MLP neurons of a small language model. Each row is named by its layer, matrix (up: input weights) and neuron, and shows model dimensions 128-383. Each number is 500 + 25 x the weight over its row's rms, rounded and kept within 0 to 999. Numbers have three digits each.
After each neuron's rows, "fires after" lists the tokens most often just before its 100 highest values on Wikipedia text that the model never trained on. A number after a token or word is its count.

L8.up1512:497482496499523584525483513502512468506528533483466484535506464458489496515499503493498493491480561530532490513518455477476493527542489498475484544514509517490545475511451521466469539494498552505492500505542480487496531544444486521529515484536580511542463519462491525524543462564472482493555502437482506487504511502532493470494502490505487483513504485494481494492506511476484522508509512556513489525470455476459521482502490483503511491538520500508541505512494548465452483500483514531505486489495507477526494534514481488486505482516497503509484507523503466479493460530495486490495486480523504469488545489520486465485484456521502518548480485512480514506485456486513505506504542470534439481477509507496533450500479513501490479500516463472518537505525520495536552486520502
fires after: "|" 50, "\n" 31, "-" 16

L8.up73:503469488558514519496467491480470520487535545487484516486511491492442488482520508498491491501510532517510511507527481445457484505538513504473494522539533535473431513557470478493459501456514527506463521520549493518511483481458485525512516479507532487480527516511517533515512482528508486465536522474468511491517475485500561525476481519489494488489535474519504487507479527482507525506513492535492510468490521493511512508525433451513542489510503498531527498516451510419492479538539524509533486473507493517530493516509490528496492527496525516499533496505473475468492466509509496502520485474473480486506509468521472483519469482514500515497490487477509517522467455490482511514511496484527410509488517503458540490490514499478477487527494459476488535544481524455507548511513511
fires after: "\n" 84, "|" 6, "-" 4

L7.up1477:464485513504479534497505503442518561522517452534495476495501522516487461459499540481513468488488508507467486451550489484517541522485497542481520535500556501507535511500516481471526500521518497541508511522506480488557476476473555514487504517491504480486469498516491512442483476489501466474495478547505495512500483478512549475491506491521499470459476528520485502504472485511502487525510496532504478539462504539446448502497499453538464465504504538490521502439509507505498477493502558476510516475461476511527494487479521477541470497511462522493532539519501487518490509514486458496482502465517547495506508553502459461521491489485512498512532525495466494489504528500503512451500505508498503534495473488491475569476495518511530530468532482480552474475477552496511542516508460
fires after: " of" 18, " in" 14, "–19" 10, " University" 8, " (18" 7, " within" 6

L3.up115:537489503509509496532478518429502501524525498506488526487500483509491494515534515493512504493512532493490508494477493521454518504480522457464496471527513523487503555489501524428457484453506534496460533481536467506529489474489530519504549519490522483511517489484501517512496485496510485480531502470474482494514488524482506486510488493475537474501498493494456510461487480507472505526488496532555519463500520467467490502508488470490529493500474465522484475518422499486502528515505544512514524434499477524529496511544529549456516521494493537511508480512523505518498493546519500521474489512511558490460484454513469462536489499499503495530446513430492519489492525495497507533499498489538503498483511500444506499522494486537508530515526524499447548492483505483504539539493508
fires after: "\n" 49, " =" 10, "-" 4

L4.up579:553462490518520489477519462526500520488484509483463499504508489494512508499509516491525484522461520493499478498519505523492519533504476510517523503525520497514541500543453505481509466491485466497515503512503545503499456493459441509531496482510512522477504486482543473511533490516485528469530497461536489486517515486506516497490504506509529497514471485533499502466510519512525534492503491482517506486436502489466501510516496449504507504520467458528490492547454513510489499468445480519531453501522517505513490508494482481497473485524467472503447496468494484497477496505533512504529523501524482579492480491494487577522521483507494454515503536468515525490440496532528475456522505503495503467499507468476511540471487496525508513501523512529498505514470499503495522479466487
fires after: "|" 79, " |" 7, " Democratic" 5

L7.up1533:462507511519501498508514473494490514498510466447499496507521450511523499487501536502437493456466494439487478457499484539481505468496492525527473529529527475524499489505497503484511489455468521500506567512487518475528467541512510518516475498476508484508488523509502472489522467537537475496509490535533502500458533496520522534482534526502495502496483492491535526500511482530479506454503498510521452506489491506510496481504480477535446479525466527508474504482469526526491496464464459512489523526496502503527475516486492484508467517564491491527464544480510467537494504506528512506516513508488484499469494487482449548512455491511519511489506559491479494554478466481521509454465472502491493542507493510466467515472527513539556483495475451512542467516505456504512512509538494
fires after: " |" 37, " 3:" 14, " 4:" 10, " 1:" 9, " 2:" 6, " W" 5

L4.up1095:468433477543511500542547462511473567483517511512518536503494510510481533485495515484496500524527504492464487501492490512450510524502520507516511486495487555521524481547501490422489489526503500476485556512517499453515514575525515517534473471529506506527485467485509521459517505535462512477536492532514498474485512491529503499532499499487513495503500516506469530472493538477449504469543476490500469514458503517470443511480482485491509463478475487503478529477514495514498486487477486542509489478524519484493504502483482480545525502488477495516503526486513478502492505511510475439503522507529484523467486536496512491544509503498510504524494520445433514541455500517548507504483507494533477519508493488461503534514439497523502488550531499513524530516466494475520500505500508
fires after: "|" 49, " |" 8, "–8" 4, "\n" 4

L4.up440:509483482545465483489472519502498454502482493485449456524507492483494507545503502533474502559538488487494503506490462494513518524473470511471495541494462502532551522532474497482530514452517481502467458465536489491483503532448460503508500473530534500482521481490514469474521500514543518458519500503489509517483506485505537477500505484492491492537493513522482532487496532518520522497502457496509522517466518524485482533516472474507510506510482496468479503471502501479481500498475473519512519471541514506530519542528478505488481518488544426516488472513514512504506466528503463514535524443480488543518493462511486521528485528506515468469473439532493479479449439493536514491556545506482464497512508512489526536488507509537478471504530455514515532472479458511508522537498496
fires after: "\n" 74, " by" 7, " |" 7

L3.up180:493504523530479467514511480463492532528521499506508508494488510483514506459540502493470491519511533496481478538481504496452518493479505529486496504501487497484507556508486512445495521541526518530475492479490490513531487531481483559515460470483518473521508503454495544498513518525494488486519506486488511482518487536468517514518443535486539511509481513490429498453486527478481517512515462468554482496455486472443504519477473461532545463527525483498504487490489488503511521511478529516539474531508497476519516492479515467506508486460542485532486521537473506502481513525483508493482499548556474521462485487519494502488482501534492502519439484477490511501507485549556558514528474494526492489495501503452503477492518481491501508529523500512486519494504517497510471511528510
fires after: "\n" 83

L3.up1113:470483544508502494522467473522490514551486507497491524502498526499529491499533502523436512473435494521498494491513511511504555504513469518504496505545507480488486489528514500499511513481533491472540524521495563502477472534483505588469514518470510462463465487513514511493472431534501494479491493470538521494461485504494507495502511515528486510479550540510512487471467522522521518483496535501506482457525500518510495514526501551487507459492497481516438446502488517441479483494512493486529503521511475512500464519496491481513469509556516507524517467491471453477452494508500461534467543478511546514471454477468467490484504513539513490531476510522501487485500527476496507517532497465471454549526483503451480509514485495504531467522508470497517485491519453482486491496550463
fires after: " |" 61, " " 13

L3.up449:573471522490485483492496511478513526504508482451471555536541502486463460501490509476484524509488522540496502530484506487458505490522529499456519488509497513513483491511469507485523505478527525482539504481515513516537528540505508524500536493505542497512493489498491491521517499475515463504526512488487488527479489482520519458505524468466528510533508481505518467523491539470540511488472472493534472435485506440462488466486516491528509482501438480533489447518494519483477516518498489492486494430432485502548503477515487543505483526521498520535504507531501517512489517503567516524471508484497532482462464476464491492507519457481531492476480523532505516479484473521475487457494534487487501492506533486493507500483491476552531533530525473534455506533545563504482580504464504
fires after: "\n" 44, "-" 20, "|" 5

L3.up529:508474500519500516507521450460505549511506513473467526500532449518487545488515527522472516502472492514497520472506490488498525525518478545470494504525507551542478528530512521453533490532532529514513494511507538514529498540526510574491476470489542495480503495543479526464571454501486506502494498484476511477523511472537500468503510455479513476501495494464520490510464548521520519487519470482501490487459501477457482476486512469500494492495445498525493460519480531475474457513517512484495485478515471495548496466515497525516478507537472507510485487509522451487488531530503510513491468482487534542466489537496483507513482466501526517517514483498470525504476487487545485455500502511490448462488542501470505491487491473533498503536531491506505476508480500487500551493497521
fires after: "|" 65, "\n" 6

L3.up425:486485465490540513480504505505516505507513516449483497517517526447514517501505504474461526468456497500494496512488519516524508511516501546482508531523526494484485506504483479459504505474535509505488519489508501508520567518452489501487525519498498496479518475524494476458485493494509451439509538525485529453466484479471497537492491492542492500503494554525497502508483505525446505492501507489536447480436486510487490478513491517528478499525450482493485517531469509507469474472506529521525489512497488535517480466506477536490523532487512498508481530499499489535465519493506510546506514509470562550485454467440536525487513489518542474503468496504512448501467567472524506512554561509504505541544466506478479498513498518507514554526537532484512473471536463495509526559504500
fires after: "\n" 25, "-" 10, " /" 8, " |" 8, " Website:" 5, "//" 5

L8.up1169:517513488508536464511533532491496517494490472486521511487478499536600493501539543470430505474488494485521457524500526526488515482550495558529480508500506451482489518495531492487491488478515505482529526502490510508506503467496456534514514546530496509496489513481532521510486503491479471456558507510540506539482516503502496501519519533510506559525565531478540484498510533494462518477473446449493457486475516489481484505509479555503485481504534515496416495531497515531481511441514462473495487467529519487492527511487543478557493497523488468466479498525529452484483493497533469478460561497448543490428479495485525498493491517520521476477508490479514524516462524486495489500490495497449519518527503495493479520499508505541504498488508498518524476494476481483509497538540492
fires after: " |" 62

L3.up1150:537497520512472493523478485534530494537510488471499482510519515519495501534491474547500485486530500512524479439518513536459500479460520471538523467509522483515497488518462502471469469451490507529499544516496500544530557507483533520428453495476513490513455489499500511526515494512517490495506499486512529481481494516485477499517512479500495537497516471493523497473507488502504530486499502494514488477502512476517495473506470467513498453519525487504494492485487501512491514534496485467559529535433496533534516535448487466492503498512516531488498452521480477520455491486492484466524512478549545502512495483532460514535492498477495493497448535537460486496453485535504507525527497468518486534477567503504483522528504537540527475501464468512536467480511479490487501516534461
fires after: " |" 41, " 3:" 6, "\n" 4, " is" 4, " 1:" 4

L3.up1264:538537487536436516486487536520565509514522506427516517515519484457512485512497512452507495538480491506496485480513519504488501473512448506466515522514508469501545509507483503457479448481470463516484546498497502501508523521490481536509530513501516464502473504501496518499512514489480494453508552467534491498508498507535492487462505486505532478509531487467509510519482537504540543503508513491514525439454514460510461496537500476491489482489463489511477486486471519494505513505503499532534463537496486501540450465494513535502500489517525515546498469425463504497487443508508511506460542487522562476470487469470513515514485440530501501471484522491501500508488477512507508482522525485509458540493513507492468531508505501569481519540575537524476519533493497514485485476482502
fires after: "|" 24, " |" 10, " medal" 10, " place," 7, " Bronze" 5, " Gold" 5

L3.up1361:510481530550533489498497500494511491528524493486506503501479486501486509451487509516484499468540496527509485478486494524448511488488528533503504574528509501562513515531513518502498489479499554509445517498492494503536547450498516575509521474514521522485486514490483532497472494547540468477493539481474525505471477514484486499499486511525535458450493523467489515447479493483483477498477507575512524498486463497440495506484474486501465500513475491495536500516433496473510486502456547468504511520496487440508481495523484488509487510471540524528469493522489461487510502517526505483501474482510520499507485507501501504551470511535468504488484499463513519537492510521525534513528461530504506490496524498438486529541510517517512524533495504480492563490508484472499472513497536
fires after: "\n" 46, " is" 15, " =" 13

L8.up81:507481505493496463482535483476459499491500495457449497491518514479551506506515500473481502524444482513438456492475505543483568494479499542504502510522521493490485520532506556449475492523466467504467518495508537482517506514484460492499530539505498528508457507507475534519495509488508482466506460524546532513502479452485503555478512538510499463524486506522517528514504493573481514499508479461508478493435502520464470514482473465506447499585492510521454517500478510486482485477554495483499493544480473502539465509499531528509537518520561512509511505477498507498493491465533482503495504523466532457485445461483493510502494497573546515476461504529489512537494503511502529498552486442495454508509507499479459511478503480520524419494515506510547519506526476476492513494495508
fires after: " |" 62, " and" 6

L4.up1478:500476518511507496522484475467532521486518499462470502520545442566475523490499565470513501465504504501520503486528475546479541520471475505495501517506512526528525481534530513407494534492517544502508501512515549525517504541487464528526516483513519506493505486513484517442501475527478489467526476479490502434497569487544511479506481493496519467501463523478456511475498523495457499474494469503485468487474492509448486512485511507503502498478486466514485502478487484461496497464511465495495471455504497555522489521527464488510417484515460531508503510476512468461485464511508515534492525532486515538476491527519472507513485482488505470506481484469484518513482521525536532505523496524488481492500477490438473566497485471531517502489494491503450505471485496509504552507496497
fires after: "|" 61, " October" 6, " |" 5, " April" 5, " September" 4

L3.up246:502490511494502531517509470491509522518515508427459520511486453501447575485490519529488503466538501522517505524493480513456515489511457478518535489528490519536513483536485499464545486504491515536517496522519499488509495535523495556499504468495472491478513486470526522495562454532520519472507519435463491511513514514512498539489507491503497543505480488477468515514474481544504538489507478532508506468489471480477488495514529465525511525520482492514492460473459502455486477538501527495486436471495467537509474502500467508491447500539509520530482467509486459496456452517519508477530511461501518529527481475512453480499480460514455474510498483482470534495480477511495505506483491488484511483494552538452554519488498484518490489516501511485516523520494489466491557470537494
fires after: "\n" 82

L3.up273:507508461513543453507506471461492527511526506479488474509537493490467570518486534510503474544494497478511481490526446489492507498519447486501523539508517464501473504477516526482507473525480522536517505495528511534501520483499516550502538532526491504496510528454506509510502486502501467487496489479479515534487510505510494491472486514555548522481526509447458549515472457523503495487530508528496511504498452484461479483489528480517507516527505547500476471496466488473489480499480504508476501505454470538511512462490533501489443517485532485481493514550452504532476493497502439468528502493505549508515485476498470494524494492492522498503462505521459532498497484459465504536492454503478484485554522536492508527514456560509503471516469521467520482477489539478524503461489505
fires after: " the" 35, " of" 12, " New" 4, " in" 4

L7.up1457:531498528523533444545437514506429526535519494504523481489510470514531498460511532466501506474526504500490486483523516524485466477519434536508525525498523515482501468516511521509486479512494500528482506501547485513489522483473491521467462541513453433471450512502456478498507453441492468476529515503524474495518482450482532534530522493473472508512482485429496491516501471545493474488498515533505503475500483527548489460516497493494514516443506495472462521514479497503491515489476503483503505510505490525528483495524520506518501534508532521464453453538485448499469467541509506528482492476531501481460481494541500503502445514510508457494486518451484475530508478485471535473502442498479475516495529508465475491510498472539544495523485527511522538521436473532485525549538482
fires after: " W" 32, " |" 31, " L" 12, "|" 4

L7.up1509:529511526538524468493471468491415491511591475496489475503499533467504542467530460499520491496522477495479495475493453504490538483519478512531495501512517505486516536502473436517498470529518518530561511478500468548519481472454459489491507523498513506466506530480526473483478480498493543492489484536499535480520498518434479510503510476568525482502520508507521501527496490539518506508510492500526481513500463492491498479524466468459524527507530508482517485505495471482502485488500516445499486506482471530464462479542544501495497503444504530492486503542425512543488448524580509497475528527506521489482487514478512505516480500553512510470516468519488505493522509516487491493527515491495488533512491492485504517440476493474491500475497494488523512477464490480512480516473480
fires after: " " 36, " not" 22, " 0" 6, " 1" 5, " to" 5

L3.up661:542508487524433526543484510501514491479531510490492509478486526500473484501488493534511516485552474472494500473525464503458509491470532511504527522523513517500499482482480507469515498526516513508456487502547494488492545502507535493483507530473509510458487517481565453488499486505522518485520550473507493498434481533464514471516527531494522502539479509502513489529484495514510510504538522512509510505483499486525470490525495453489516508482518531495521491459470490507485476522494533491515525542511478500505480526516507500516517521514546500525496496496458478537485487505507522477529495464564485483490517484539505478513473471571476491460472468502492546508513446533511505480511466481511446525483495476451496515487513496547491465522514472533533511465470492492526487510485494
fires after: " |" 61, " were" 4, "\n" 4

L4.up523:487504452497532475502496460465537536500484499497514480485541532502508508528507496530510515529510509508474494512487488541475536519495471484480466497499536453500491475466513557459495505507467472521565523549485510526541493529484501485512477516517504537529492500486474503483472485503518507517547475489511503511487533468454495508525521506485551521489528487509458532439485479501514485497518488448496489529534499518484480536539514501484479481525498509462461494478543487482498523457509504502540443596526503461528460505454445505548461487511499486509497491516499504470500488482496487499534501523530547502532473462502464536493502497458480501513490480537500487479487504488480546529533520456454514496476517483500505478522496472534487458516474502515521517492553531515515546506512474
fires after: " |" 32, " A" 10, " L" 9, " the" 4

L4.up1204:544505510524521483542513463497505491505535538444492445514496464487498521464517484501489494518498523534486478515487490531498517472534490513474510530502504483501533525552445510517493449487480508511518492442481510512536490518478450543509516527512549479514522492489506543470508509510513532489524549444495561505489476496536485546482471497515450485502527485489494513508495469484521561499482514522520500501461505512464480460513503480516475507526485473478515489449485489487492497541484504465570456551520491479524471514498477481498477516506558481549457505481447509487481447534491485500448519496551508514472475489468506530491477470524488472531467537455496506505489464521525521502509501501493522473485516507487489496514489472484461487497540467468523505529479491529499508518552499
fires after: "\n" 68, "|" 19, " Total" 5

L3.up914:524494468517466469498529495467479530518504508463488540487535499526496502493517536478475488531456486487493494479491507505468531553554541523462541529484490517456503494544485513453464444470523532510492499511497520489518515519502490516475517526508538517479516514514478542507536500511489502480543502493512505496538493468510491487553479463483510485455499498476537510518472570484489497493486477481482463500472502484473467538511502526500533459453471504520476471519480535485464465510481493484515526457469479513555482434476514505510535492509491509503475535474513470512483518509507516521478486472489525570499479506477513531497514457499521473474513477500499496506491470534530499487512537476510447515495537469486500509489491499536536506521515468512442535512512516510516508483489505
fires after: "|" 37, "-" 21, "\n" 5, "Population" 5, " $" 5

L3.up1206:498486476493496525517506511493526511480520499501509475490497527467556482462494493527489466493485492471477489485510497492507516542487484528528540498478477518495525540471488487470517511495503529529518504492533499505499489529482532502496502517519498523484541527537524527484499525517504435492505432530490499501525546526466510494497493487492514537487473557485465521490512490511515481509484491543494479539465467499502502517473488485509497483540531538511487473512495491462491483525511463496465519484495497539508485469487520488511470469466504474495505515527512497519473521536488424512451479495524558526513501492516481482554468537491527470460440503498450468473479494418464540515523476473497442509512519530468476512505521508482489533506555501464491474480509530497501534486496499
fires after: " the" 28, " in" 14, " of" 8

L3.up1507:493499530487535526525458524507468474488490523517454514524504498451537517496535493499481521485490486520507514504515503470458558515499500559494482545535488536508470487491477489483539533505549512525480513522570529546488510529485527502514494475507488443500519484455498531524550478592513486457501525468461521456508458511508483460505499490518491513529494524514496508487431506499499508471479528512502507504518475494483515445489514482505502516520522532509516485487478540464478470516507547492503480487469496483537504517506494484484495502524489485483503515524469508502483476552500481523507479468535496502479570519473456480497491477541472525553511469522450492510481493503543487485498494480543464486482459501442497482478524482494472510490516511467528463451539510518527509484540493
fires after: "\n" 60, "===" 5

L4.up464:487471486492519485536484502495462515546544509484483483498500492519509516462489467521463496499505494489472488545487468553502512532496475539477486535501497513499554528539489484456507514494555518509518542491517493496535475505453524604498503477495496478496506515467486498467503478532484524473487485543472556456529472513484479501470465535521496502529525528476486505498484521504516577490485476527535489504459489536514495516515461479478485502486514476472510460481483499453503493500509491520534471512500496471491463484499455509504500496486494467507424482503472500475492518524532497486499491511522486530519476541440503521513501484516518486513490474491485504503537497470498498525538487488531481489534508529458514523509496493492478481538556486466506545485497509524495483557495514
fires after: "\n" 80, " " 12

L4.up921:500479515507509501529494485442476504504502504505506505506506490497547510501532529526504478488524519474496490513513499532453491520504511471481489484477509571483499471518519504429493487492494522508524506492515498442570533495494477473526483504520549477527488506498480527492503507530502459485519473444488496484522514461510508533516523476505525444482505462493480512465510500509509513510516513505470512500493532475480479500483501461488533465507508491506464523519496485492506494517461499525525508494525481522507459508522467550519504508513508514480521513501472466514489486549498517522528479478541497509497466469525502522532480439505489503466483477515479517513452542472528580512525461490505471494475530491455518486503477490523470522536533510447515506530491492498503567504522519
fires after: "|" 34, "\n" 23, " Loss" 5

L3.up240:490500522516485526490464482528481524478529489461489508481491503446507512489505537482481499506463478484515496453509521523516483485453464542498482554521491538466513475462495507512499493502497469510462557529525506490530457484516512502467492462494462516477465477494533471476472491480525518478499514530542474475471462554478528487469558532488491481534450527545505517503478504498488496501551559496544534471497518536511444492522517468499507499547491531506484480487505503474492497455477507553476495548468477518521513504505534523501503525531536445483490537470479501507488493515542481509537502483499519493498459487458499487524488515560517464470464490477508481512498471518500482484514448465498458533495469502486500514498476526525509475513532512517522559515518480486492496508523498
fires after: " |" 81, ")," 6

L4.up431:497472489493524477494449507482485511553502503516475525496511491480470490518473531512495505509469532501485475460481518521482494503497507537469509523531504527477534486496481473550491525532564520499480510501495484505509511472463473544540517502515496518492494475500491456481511479501498508455515543526481498500485505556467496484513500494496518536478509497512476519515504551464487533475509524529539482481516487477510482491551469471530481543521506490488466507518447501491488504501514515497509474493450464478507464459542496535455498505467587507476498528529487519512493489511491513487506491516486498485500418499475532473512504484565468504476480503477543493523538524488526510494497453498551442504502520525469526486537480477488464505513505499516493489518521496472488563475541503
fires after: "\n" 26, "-" 14, " and" 9, " as" 4

L7.up653:501495506520519439540478508501503498504505472489507499466540526497556528476507495541501504491494510508503501510515446487492473478503485485521488511496517472464527511514511531478526500458509489525507532527517516548474535515452505522463465572519483505505486512533510484439480487532516479481510521485498497518517504480441508477503508513502500529514510532469509453473495520495484491501505501516472520485502482553515472515531463486525520540501538483484490478506484489466480516526449514515529448470468500519479480470525444518498474496518515475483460475477475483467487455479513478559518524507503505531490511485510518486517482501511473483518522507438516517481514506506526518488503485469518438468526514551468474499475509497514483503530505473492515510510460463529475518521558495
fires after: " |" 30, " D" 9, " G" 6, " No." 6, " Un" 4, "|" 4

L3.up1343:527480500496421521516499500486518500471528480504483496487508530496460488496500506513512509516536486484502497490458479492480490527447533469488512488481491525492472458516450503491537487435492488519463473498515491494494445520499531489485487450496488488523486454488504467497529519510523471507559551458469507492492510514500492511512507477468529526535517504518499483477510560485537559489517527496492497496494517486507463492552483461535507504506515462508510496472524490525501524508502533492511461530475497561539462505509507513481500504478537484471513456510475517519466496522514474479545489452529462502521506483518456488560493515489520511462487449508524517515473476537522525513493495493552475515506520498496480519543502480516464493486505494498506494465534497560501524505513504
fires after: "\n" 37, " |" 14, " N" 7, " C" 7

L4.up699:491511524532527489510501466454462503504531531476481491499550496466506518486510505486498494487519541522529498483522480523446488490508468530485485492520537498451532518520438495488501495541548529514489487496506492485525489483484472547521512534502488523542506502473517522513521517525465496488532511456492502521524488505503483504522482523510527453505502484507491491505486483509490559511562513478505483492469517467455512451499500495505497535565498504496474458469467521496492481540460500475533478477480463528499478521525446543514487498511542512504452524525435503486510430484510490511508488503516536502513511464481505538503519425530466491507484470478451510460496519503565538510537510476530500515491512509482497498468498445478509510514490497474524489494519490495501512475542494
fires after: "\n" 70

L7.up390:514451475496540496515468523517500544509532486512440504524514467462498508482527493446506510530499548517491494493512488481522482561498456501453501535499469450538527489551454497475503524453534549495476474453517490543502488503477479559517512528511523459474532509459511537502480520497514496482480486499501554506517500524458503482488465502538503506483548544529500531447492539500473493501497532498519494476474508506488504497481468494516472512444524474516507493492456511469494509485462520495531464528500506517565494528520487468496526521463510483532487480483464525494511491516532480545473494543491540508486501515469466494506500474511516502550475520488445498465534550477499501505538477497519469496535496544474494516451508442505506475517483511496503490462495501512543524546547493
fires after: "\n" 38, "|" 10, " No." 8, " and" 5, " " 4, "==" 4

L4.up1376:504515515494513486511440500455505508530524521522502524506489486493509486504490519501501521551508498522491515542526476511491494500499478530499525507536466511503539493483457477515513527520541533524479501508541505528463517489463539504535528507535486490509486503497525485485490490521462513497538493487471497495498594506478513486532470514483486477495526492512431527500501446460518480509512541524527507523513460533465506532497495543493493519516492546501473512479452485485524485571473548449480480481491477497486499500512438494476517489508521523505499528512482483504504439473533487514527501475497515487525504503500513464451514477518492561537436510528488486483520510486516550512503473448567479511521501545486532483490498465499520447449466487490499522520488538501503523462563478
fires after: "\n" 23, "===" 21, " ===" 11, "." 6, " has" 4, "-" 4

L4.up1249:523454455498512533485490510512531516463489479477482499526523514488507514467517513456501504505483512485501518481515487513487508507524441519456479549525518509483523493521486506523528512481558539527487515504499467485524498497507457521461499502528508469504516496511486523506473502477530493449500570470525559497491475485487519479519476492542462495505475491483505496465479512491485521468496520521491498493445518498455485497517462446489483485499486481501500514487500517466488433482486526524538494519543488491541469523488487513498519512494493504554435512489513512478490497513494507516461475519466491504505514486497503498532492475532473452529509479506476506469491475493509516533565492501506513502490469523516513502466513502510487441546550455507548509499509484520513526564552509
fires after: "|" 46, "-" 11, "\n" 10, " |" 4

L8.up799:530496474492497451500450507529477537515559503494514499487505494521524527505494519485522515490500480511505488517501530459500511504510480473484510459482509477509533526517478431508485497493503556519490479492521484550488495517520544516505519483507484472493511488535493517446529501536516494448484540476464524507494549499492456501503458479529442557496517488469493505510508476481473499490521516548500484511522498498480505527442482528523460458514520516485469520449471473424498527529481544461522498504516500468523493506523486495529501540472524466549510507510470476497479460470522455498469500479511535507536492502508462468475482476506515539498433511522491472461558496447483523524514456429532496510508503553438529511496498501494523515503488529471469507499488503506512502504574472
fires after: "\n" 66, " No." 9, " Date" 5, " Game" 4, " Title" 4

L3.up987:477499504501472498499487494520548558489505514507479529499504495526477498490517511501509487451471502492493463537491503483511508497467495482513487507517530559479510496475503531480527482484505535505467515481502516484492497544513511503462510486526518454502433465529501459511451439479508517497513475505513484500462505502452527488481491501495492506546522507492500501476513506485520534502476473516478472488529487552474494512548470447497518505557520522517470526435457495464484506464482534481561525536534490518537498517509512526536513494517496502502516463479481466508477471521501467496526500480516523501499519496473472471504481484520512553490534479502445520490455496502482508524527475493532455515531526515460486518516487487525527451531508493492518451445482491518503477514573473
fires after: " |" 79

L8.up1261:481443456516504499503494499501519547494537493472515458521503519529488496466510523508500516490488543489529472478524547542485519521548523531492495468494512537550500507520535463452524484479500526519520499521548502537487485510487527511473524521550504483474463475516500474510535504494498535491489523504511507498501529486508532494466492465478490479503484518489500472558504523480520520471495493500505500493500497492518465495497514438472545513482451481530447480562452503484496503516522488528473495526507499499536478515501494521512498475520504505489489467511488516491502494477560506527482512501514483509481510536490513475467490451507501495515526519474497489514441520521514481479532507513488482470509504474464464492515492525549525509559525486509491543536477470492498502516504427
fires after: "\n" 34, " Preceded" 10, "|" 9, " Succeeded" 8, " Total" 7

L4.up370:496479500504543435510538514502541533473470526479489523478485523509513491495503507483482542481465483491463487493524540530522488499478475466497455532557498489495513501461525513500523455459474516487550531535470487534526506516522528553485520513522484479527482514504486490496470433542521457462492531497535512509486550511494509494547491466483519534534533478429513517476486496483524484496477471451506473493522478529502482524521474544518495474545509538460461512510519509485496455459467447472555484492507499499548500476505463478512504525502506484519471492505487484482496492472521500519483511505514564477461473492521477500488498534505502489498508535510485500478505501475471541514525476500479515506542539538501479525575492469529511471495482502501530476470506458512497489523589537
fires after: " |" 47, "}" 8, "ic" 4

L3.up316:510458515522546472505499509534459497493537514497491479499495489487520516487518480470506509524539503509527499479557469552458529543492504483484527496499514481491542527497512490473491484495504551492498524494522512543513532506451452532502510493501537488526467485501523540499523505552504483513535484498542518483504533456524530484502502517543494453521501496505487503485503487508455493496509514510505520505480513527474463505490463511505483525548502481530496533539516484502509501533500511460501447516477493489503492514499485536486518503511489516557503476484487532454513464506507469529467495499518512502496498542480519454520481484525512527548480553496473526505475529553526469494498507473502461488521475490474480485477498489523498424472476505518520508455461459485475526502508501
fires after: "|" 36, " |" 10, "==" 9, "-" 7

L4.up106:481521519516460459511489496508533488487510510475473497504463492519509529485513528514528507521505487480496501482504465522509518498488463497487471516507507476467537467512505479494477530456505527478479513502509496513501469536469491540492510463502493454505484486506480492488508490512540492508546502496527542530483500527526500516498413512496484513484512492508523523443501509485494510488494569533512483515523493518482498502515489432457517516540446444478471483501495523498487493456482502467565496538501500420546500535511499498560526558507529498549460476498475489489511490480518482547479517504492535536506518488487462507527509494504499513476440489524454480507485493508524482511528527487492514486509501510482519492530496517552490464486482471485515524504501450513551513526514512
fires after: "\n" 40, " " 12, " |" 11, " Length" 6, " Title" 5

L3.up1263:503499479515523498469503511511504477516498491504499502475488506475500493504512499468517470449504499516499484511490545553466495525491475517502479497522537473520495494524493490490539460507537488499517520495480533520521457503502471487513486481534465523501503513486498470520515517475468551463504490494510513514499539500492535524534517517507523512532495491516488468458480483528530528511512515502584485467492495469522466519524495491489421510585505483520450497515440503510490514452496508450535502537463482491509494505447500506533481493518514460479458543518494477488480464497520504524513488514473531484495493487477489534497446491558502474504528504486509507521498521496498520473511426500491504491536542506486473523505517481530497458466503525481528505471521446493512499530502449
fires after: " |" 60, "|---|---|---|---|---|" 9, "|---|---|---|---|---|---|" 6, " was" 4, " is" 4

L4.up69:533548526513475534510464508529423503488519510519504481487500499471523522491514546482508482493502466515495515517514475519486496488510489563545523490507525539519532447554505475527472491520487524495487509509503468516527510469496495499498527497499523491480427517558541446478544497510475472498504525544501495514495491480501498471481508494531483480523512484518495517575505506552497536485516509530516487515510518478520499525488477433520481492497485519449502523509517517491487471525457493484497477480509490502464487507520477548507521533549500490491454449503519467548480524507534499498515509462511509522477477528439486537486495512490508523502477491493508508521507476459563484514508513489532474501528445506499505496467505521536455494489484480491489502536471480487524527500469501
fires after: " to" 41, " would" 7, " not" 4, " could" 4